config.toml
d_model = 160
head_dim = 64
lr_head = 0.00626
MLP neurons of a small language model. Each row is named by its layer, matrix (gate and up: input weights; down: output weights) and neuron, and shows model dimensions 64-159. Each number is 128 + 24 x the weight over its row's rms, rounded and kept within 0 to 255. Numbers have three digits each. A neuron's up and down rows have the sign that makes its largest values positive.
After each neuron's rows, "fires after" lists the tokens most often just before its 100 highest values on Wikipedia text that the model never trained on. A number after a token or word is its count.

L3.gate315:167123099102121164109120154100097128085157115158155088109161139132127165174141142088135156115141146148145112166108142117112168142138143121075101105094102137139122103120153122112165130170128115118118118109114116104114124132111152074155142165117124127128103078163100110079114111134162168158
L3.up315:112163170163079135138135149139119128130105121108112175122171112136104117145146167081085121133141108113112146090146136105114164137136110105141136147049100078136143121133147091143131106128115110111154117094111112086105093099126145122123118132116123103156116084119144169121150119134110117119
L3.down315:153176129100075109154137175089094066091102128128112096136103166090097136142127154139113097106112102119137150152157142161163113111138169144185127105128095126173133121149152133138117138163140124088126138135119110099099104125072142133086125138131153121118138140080104133161144152144158114126
fires after: "-" 50, " |" 12, "2" 8, " sq" 7, " •" 6

L3.gate56:153122124128097163102127148141100170146150134122120112142147100107124175105111089148142060144096113157115164145113142137143128109139155141091126086144118142120170157174142142126124116125126131165159141141163110139158154118118138133145109126119129099096166119084128118179161119145108157154
L3.up56:156100178135116092141125084154166108154156108142142106162157129118138156140107123149123158116132156144128122117127136112111138118140103123106096145130143108126116124085137136115112085149177126148152121074111127182137143099079135143116118172088117139133125102123115167085141122097097153133
L3.down56:105179079145122128135149123112131124128144119169126134107133110131126167100149104103124158168108142143111177099151189142102155087104147098129116127108135145135152138130125100127118124102159159132072156140141137145106116120145151097085060102126141103094141157146137108092101135132136078101
fires after: "S" 34, "'" 7, "C" 5, "%" 5, " U" 5

L3.gate166:116126152149153180137166127104078103122158146119137122055154075112146132108146160135135121140122116135122133166118135123142132117090170156163132081082159148158138145141151147120141145161127129157114156126117107118083149095144168158084123124120109117142152055143102090170106117114124145145
L3.up166:121103142133128141123110105121163145105162114111103165134163141142069134163165106127119151159117120179150145116091129159066124117130119128151123083118102143124116144173104097116103086129115097112121147142167119124168146105124171141152114112094130119144113111129113110093087115123147118151
L3.down166:131165158143143111193126110138120093136110094142103155142144122151136159107151100149109089127139123132143108142083144141152130138169170135111100048092126133104112150132140126125099105167129086143114128135129117112132078090137128138096079152108143179105155128126128103150126145129161137130
fires after: " (" 26, " pro" 8, " there" 8, " it" 7, " \"" 7

L3.gate155:098102180151115160090122132093099105124124125148135127124135120132135139109134100127131125144165078137122179143137156115131100125135138104144103122062126174154174175150115107115147178125154116133106151137115155153086155128154103143135160126120120142131185131148155130137137147134089138130
L3.up155:074130146149132157121126152093102121144141142122162139108126128152115125110113112122157121166116082123117142128117159144123100090130094106146098102115143144168117158135142128121111183116094125113065150123143121144117153102113159124157136081100102148126158099098139170145115135125103137126
L3.down155:114147105149146092110123142132074092098079148099153180119154109153150128120138152135147103096163139112120116113114096102141123149136175111146106110160104132139129109130103130153191149149093152170129139111139124153141146179109139128091123123123141124108131131139108120114116159144122126156
fires after: ":" 36, "," 6, " As" 6, "As" 5, " or" 5, " one" 5

L3.gate102:102146148127092133182140108159129169115139144097147141140130109166141081126121155106176087122134146110132102127123111107129110128112122124160158103097127137134125147140132089076145119113140118121097098125125128164112083118126167126123131095113086089117150110145159073121155064121139095147
L3.up102:146134156138112137143183112084074133093134160106098141186137118149124110075140103131124096169138117147116106137091128137161084144088118144135135142105091107098137174114094138127087125122125114121116122143081152159124131087101153137131102097198118090133143137149133113125133106139125134162
L3.down102:158150176131134101095154107105094167111121141118148138151137114134140093114139144135055124121125109113127109102107102123113120142092114143115141125130108123115152123126111090139095157118138108135119138125102156143135086133100128114132114115161103145125151137145138135120129105151168087108
fires after: "=" 87

L3.gate187:151117136171133138071116167144099101145117144120128131132161120114169152141121152136155134112089125149103141162157108122178158105112153091106113114146155116134083166130102132115143175117122115153093141144142169101128110109125119122136101112148146117138114103148133168119102129116114147124
L3.up187:147156091116167157153142102096136106147130141097162133160110125148126165156143136117163147147129157146093142152122117156105101143133133089123141152115125121162093091133176167110142097133143142126128115109144131094140175138105105120136130118105141126092103172125101142141166178178120095107
L3.down187:123134103107150144155142104109126068137155140106127091145119115159176101094139120134118094133187090128129129153103126167124147103104109107146146153146111133132127143140144166143107092120176114148131103111116123129127171149141163099105102119124096118095134115124116156122123139121108136120
fires after: "," 68, " al" 13, "go" 6

L3.gate335:130091085123140129092123160111119120119117157119157144102095130147134152156058152108095142115106096117101133136117128129139138090118176141131108098141124136135129092147108125123142167141140063128106101118124150128117124151147122156090104164118141115128158137137104090182109096144138158132
L3.up335:172137107165147066111097153157175073142125138144123125102133105109133180129124119098103145145167104127117110116131146150120111128138176134135154100120161153125114102175132156137132117120171109127121121091137141158149119099120146143104117106094103154125150169130136141129132150135141124171
L3.down335:138134115154109095150098106144133096162146132162133118183124138108135177129119092122156149137171109085115096135109151086119140108118165130095119113073129129129120115145102099102135067140103156152175102083116157158135120154159140147127134124106112146121106138135137130104173141125119147138
fires after: " |" 29, " Van" 6, " CR" 6, " Na" 5, "Rep" 4

L3.gate80:149087102146089125093113102106177127110127128140100129109094104097104129126093112162095136145115099091136153145149104125094119125145163170162137117176141122133161119147120099145133112153168128126119093151126104097124095148139113151145145097149162123110140135168169059093108120108144146134
L3.up80:140138132123111142102177164111160094103078118140108139152134134108112136133138120143146119133143083088134143111152136128147100123172135128146124105153109122136133133100184105155147154144165141120148098185095146083151141112145117121123154120125215150094139142202136114101123105142129114147
L3.down80:152150142133107142151152111126122112107124094095095144123119152089124146149089120134111106156089151125141135096134103129118127166097163166122112109149137110127099119116129110160082134128126143167149143124114148121154179094163109133113140145151130139118113140146128195091143074111118125164
fires after: " |" 38, "|" 29, " Location" 4

L3.gate431:110131132116164172098149104120149148100110123118141095125132098111100149146097153131165168183075129100154108120123152145131063146132110112116103127123091152120103106135129135101110145082170114121128152157110128090105147162151146138144122169153091127136111151117071147150132135131130112123
L3.up431:117137089118135155144117105083136092144146125101112171141139109127163169115151137124173125110155145122136117110102175164113123127163132122117127129122139104134138094132112124101127139109146108159094119063082148127114157162128134159142085168124132110124109106152136082109164126124184155155
L3.down431:100103189152144124113062105128131132124139145135163127150118156114111122135111119131147142154165102151165096127120162140159142146174162153153125120152096132127140096131143095139095153122174124098141079139111110094156106140093111121167115115113122103128132149136143139110109173147091069124
fires after: " (" 39, " \"" 13, " |" 5

L3.gate112:120168147129155153138140128093107080108135116138083136138132094125122149114122159135074173098118159152154133101120154147101104158084155137108134146138163147115107118108145133143087146138123096168134148107124117132115115139085130143113167173107156118138134145089137159116129126123164124142
L3.up112:144129129129120146137099134123124053141154131123100137167104146113091100118141155133142131130088092125106105125111173133158126128165123091141122119151144125115154119112146093147156140109136134161136122104167121156091160098058144164125158147110089174118094163120142090137095141092096121158
L3.down112:120136144114163118129113151117107147123144098153141093120131125129148129137116109146112141119153151149116169126165148132097114144127161109079112136171141124132103124133113073112116085130140117105116139121154165107144104164165092109115206167127120118107126132127095140143137117120134135078
fires after: "'" 87

L3.gate278:127135155108102154142119145162107128150125148165148122095146104149136116158144109135185129179137173131126078076141148157106143111092076105146151165174125100107146104153139106141098150147136111134144147151169130114122124133126139168162147112112132129125101177145090153111111129141187112127
L3.up278:143141132099104124096110132142140083166121116121153094103146126140157116109125131148149100125109111163117140107135139146094147170077099142138142175135101127132106165120143165105146131152100159162127118132110078077094150139129116136089160193134127154148166129137095133104093133119077102087
L3.down278:095128168181147141143191139139118172077114145123122100128142101130119134121111124166160105131151159133104066104127124133111146138109188136118148112157113095115153143141139139159086107136109099113114155121191126102150116127153145133159110138130134173144123178134069165132188120095166112096
fires after: "." 34, "," 25, " that" 7, "\n\n" 4

L3.gate299:140094131133161104125126115113126154136151157098147125106155152151149087092078153123111171137117123151149120116118104166127106100156172143147148124124093125130129135133110108170087117131109144141081103136131134123104134102118162154109112150128132107159126083097116157150165104121131129171
L3.up299:150088122101181118142136147128141131148136104141152102075135147111077116095119150095140145133154116141099130094152116136132151102078139103151122069127116122101111170113128147142154113087108103123138131152143142137161144148153152115117134095128115127129152098132068122105133114097118146132
L3.down299:114113137130121139113099157112115123153145074128134140080134166134178180125150151123127117132161117113111044130113159146125138141158143152150150117144129134113155131098162191185135110145134158087107097151138136135145110158089124096085136118141083138139115137167092143120109100167114131122
fires after: " (" 21, "-" 20, "\n\n" 16, " \"" 8, "\n" 7, "=" 6

L3.gate422:106118128100106137140106122092116110135166128122172114106139168147148074133146138121136155125119160143134152073111120152091140116110153134135151182116121102171147102137103156106168157130101156129095166125108106117085127123143154156068120160172136136146121121208111152127148147124151141144
L3.up422:158125100163118160141099148135112151191132150080105105107159101140149153113127141140150110166100126128142124139083100158163138113133105140106118106099121106096105086111129135130145126146087152080147122140139096130121099134124145128108133134117140119128145127107101183150140151173098131139
L3.down422:146122109145152099152122125139156125161118179159128155101160082106133133123116121142120142146115142110108152097110147130144168107097102122119124162167145119138159118110148151152116157128123116074170112132116090115095124151144111143113143154122131179122126122116142127139154159159128088141
fires after: " (" 23, "\n\n" 18, " \"" 18, "\n" 8, "-" 6, " a" 4

L3.gate225:160173153136116168155117156138111096127137154173133156131124143090146108166099114134108139124148102118151119117117141130140156124107153165085126153127178141135150129121156132096096087136117144155146152102137103141108149116099147177112132123106087119153170181101096132128138113162154099118
L3.up225:154142127144094138107143143107129077145083163133134151118176140148158106133140100127169116131137153095163132092149185123087104150121118163119136198170123170104178108126124139106131098121125131126087148138115128145143160102141094142139111098104102153137155158096143132108138156147164149106
L3.down225:127112171123114111134128153098138126136108149168126148118078162157116117178105145113155104118150122119139119118134176136104092167112116087126139157126129127162076126131097114177140144171130115133164119120091122103128137133125138135127128146165146149136137156080158106099139141113138148108
fires after: " the" 39, " his" 15, " The" 12, " her" 6, "The" 4

L3.gate362:101148130155120094141161130115118085114088172124132121154162145148146158144111124146132185159153131126109132130152147117150116102151149133165166153123129131092135115129105158090053155131117128093114139085122144141110097132122131099135111162127136157128106108124143140122148108110153151121
L3.up362:113148110130159104140145102150148124112127096116130152162127123117130122134108172115105117168122140106119122159133133126127159138165118108098176148118097172074156140152167122117111132120139118108107082132120118141102149092136156150110096160129130107120186130121167089126192116109115130071
L3.down362:112140138099128109141130113149134098131121100107084150142150124124116094149115155162147079115134155093127121148085124152120141136141150116131172128152110120091120139092109154094146125151098090107131113135127136114124141121164101166095139142120132107155094139120114103141157109130110112101
fires after: "\n\n" 24, " (" 17, "=" 12, "-" 8, " \"" 5, "\n" 5

L3.gate105:116083091162125123143148091130143139107138109117178097144132123138149122167144096132136126125137107132121105128138176157180152127143089075092152101108114106117108105085137125108100093148153162187156121117119114136152130124124103133124160130137113114121140125112110123096167107132118133141
L3.up105:142111125119108112118152123146166099170148100113150108124164114090148131145146129151133139148147094095114127123142158117155164141138063118115137115107110083130139113122187073127136097084130111142148112159088173111136153161149060137142138136126131133142147114114078177096133147111174118096
L3.down105:139098132123164103142112120140082174113144131089120107117125091135130149133134128110156167123104120174140166110145131114101097115093136130112128138142110125172129169149111064127115131115126102130177093114102081153108117111107187150107116170136095110125113125115102134117130178130125122158
fires after: ")" 42, "\"" 12, "." 9

L3.gate185:137133116171141129131132108171122136119116159119122125131172098135145123099151130115130108138095141120095141132117128132105122088112111084089109170116130103105159127138145130088118091137096140142099124148177097141127096148118105158150123149146075170100118154166131144127123116185089153125
L3.up185:129145119114112107091145129116161102104095122150146091121116143096107166162159098139174138094109107142069126081099132149132141090122118129176091082162125100097141125110085138159111093127143104116123143136196154140116116136153172093137091094134107145124127119114122098144116120087122162141
L3.down185:132123135119165141127114143152090096157057129145100118111109132097146148099123135119126150132086130160109153108129129106138142077130080078095105132159153091109163142112130131147124109123111135110121140129150135111091115163112126088133126153144133150137140129116106128116122141111116132142
fires after: "\n" 48, " No" 11, " St" 9

L3.gate403:102107161141133171134134101120128161107155141128122136170122143152126146138102111181133118070130129136129136121127156099152099142109132140091138127130162142136090128121126158113164131149114063156128167153175119143133138131113120076121150108126108072151138135121126104095070108087105145139
L3.up403:102129142149102122128134146163137137130126141163117126151118172112102104094125113098084134103154104138085148168145138167157079144125155189161107106143117130112170128139132139160144151126092123115098111113110089129140143101131100143170128110104132114160183153068171146112105118075134110164
L3.down403:137218133117137145140093111127103126129119120080138158101124117129126113141110116114138164113127173147133154166143152144088132147161162088114175169118075100107132103138119137129137092137111134121135102158135131104116128133136157141081111142139127112145187094149110125112136120100114119138
fires after: " on" 26, " No" 13, "On" 10, " vers" 6, " density" 5, " On" 4

L3.gate51:074147132104089114155147131136099115149128160115114134123177170101118137105124151157095125144127120078111124099148115104174102134126101139122131109102106141145110125143084125122144121108110086135134131104106109114153122122142096111137088117123142097105083151139152126179169151118116155126
L3.up51:162118115103112132117132143125136127160127168157109138128151167093187137099135125102120145111169160134151105137141134148133132087164107132096135111108073167134103143169123133100127109124094124141125125126129115099157105113150071086167116145152115133118116130124117142160119126128098135107
L3.down51:142104127115082164138106133132130125109123182121150103140177106144120187104150148091100184105142144118145109139159092123202129096162135178106105135127091140131136112101107127090108113110170110140158108158118110096130099103128141170133130168139124106140117129115143147160160131105129111111
fires after: " (" 26, "\n\n" 18, " \"" 11, "\n" 8, "-" 6, "=" 4

L3.gate63:178099133143150128127135125160140089100124092197141098164150110144142145163134111153143177098084098156116120110140159088162124120123144101110145133142124115150124107147131098082137138088149083088122136128118143104137154116150105163119140078134131155139126102134151098144138135126157082106
L3.up63:157125141105110139142106167109108109089124153145141139187143084092117108098156105135147122158134131147114131123163121073130121104081114122118120156096131167126164144101130138109121168173133144122089180142182118107138115137114119143172145113147152190148130124130112120109149150097136099147
L3.down63:126118144149144130115172107109168122130116139172098152133126157133122127146160134134143139140126179108128102142148116128166123123101163095094135102171159135148139130111154188096122132123090106096144130138156161137106151112142145101143135165148145155091148091155083131136131124119134104108
fires after: "\n" 78, ")" 4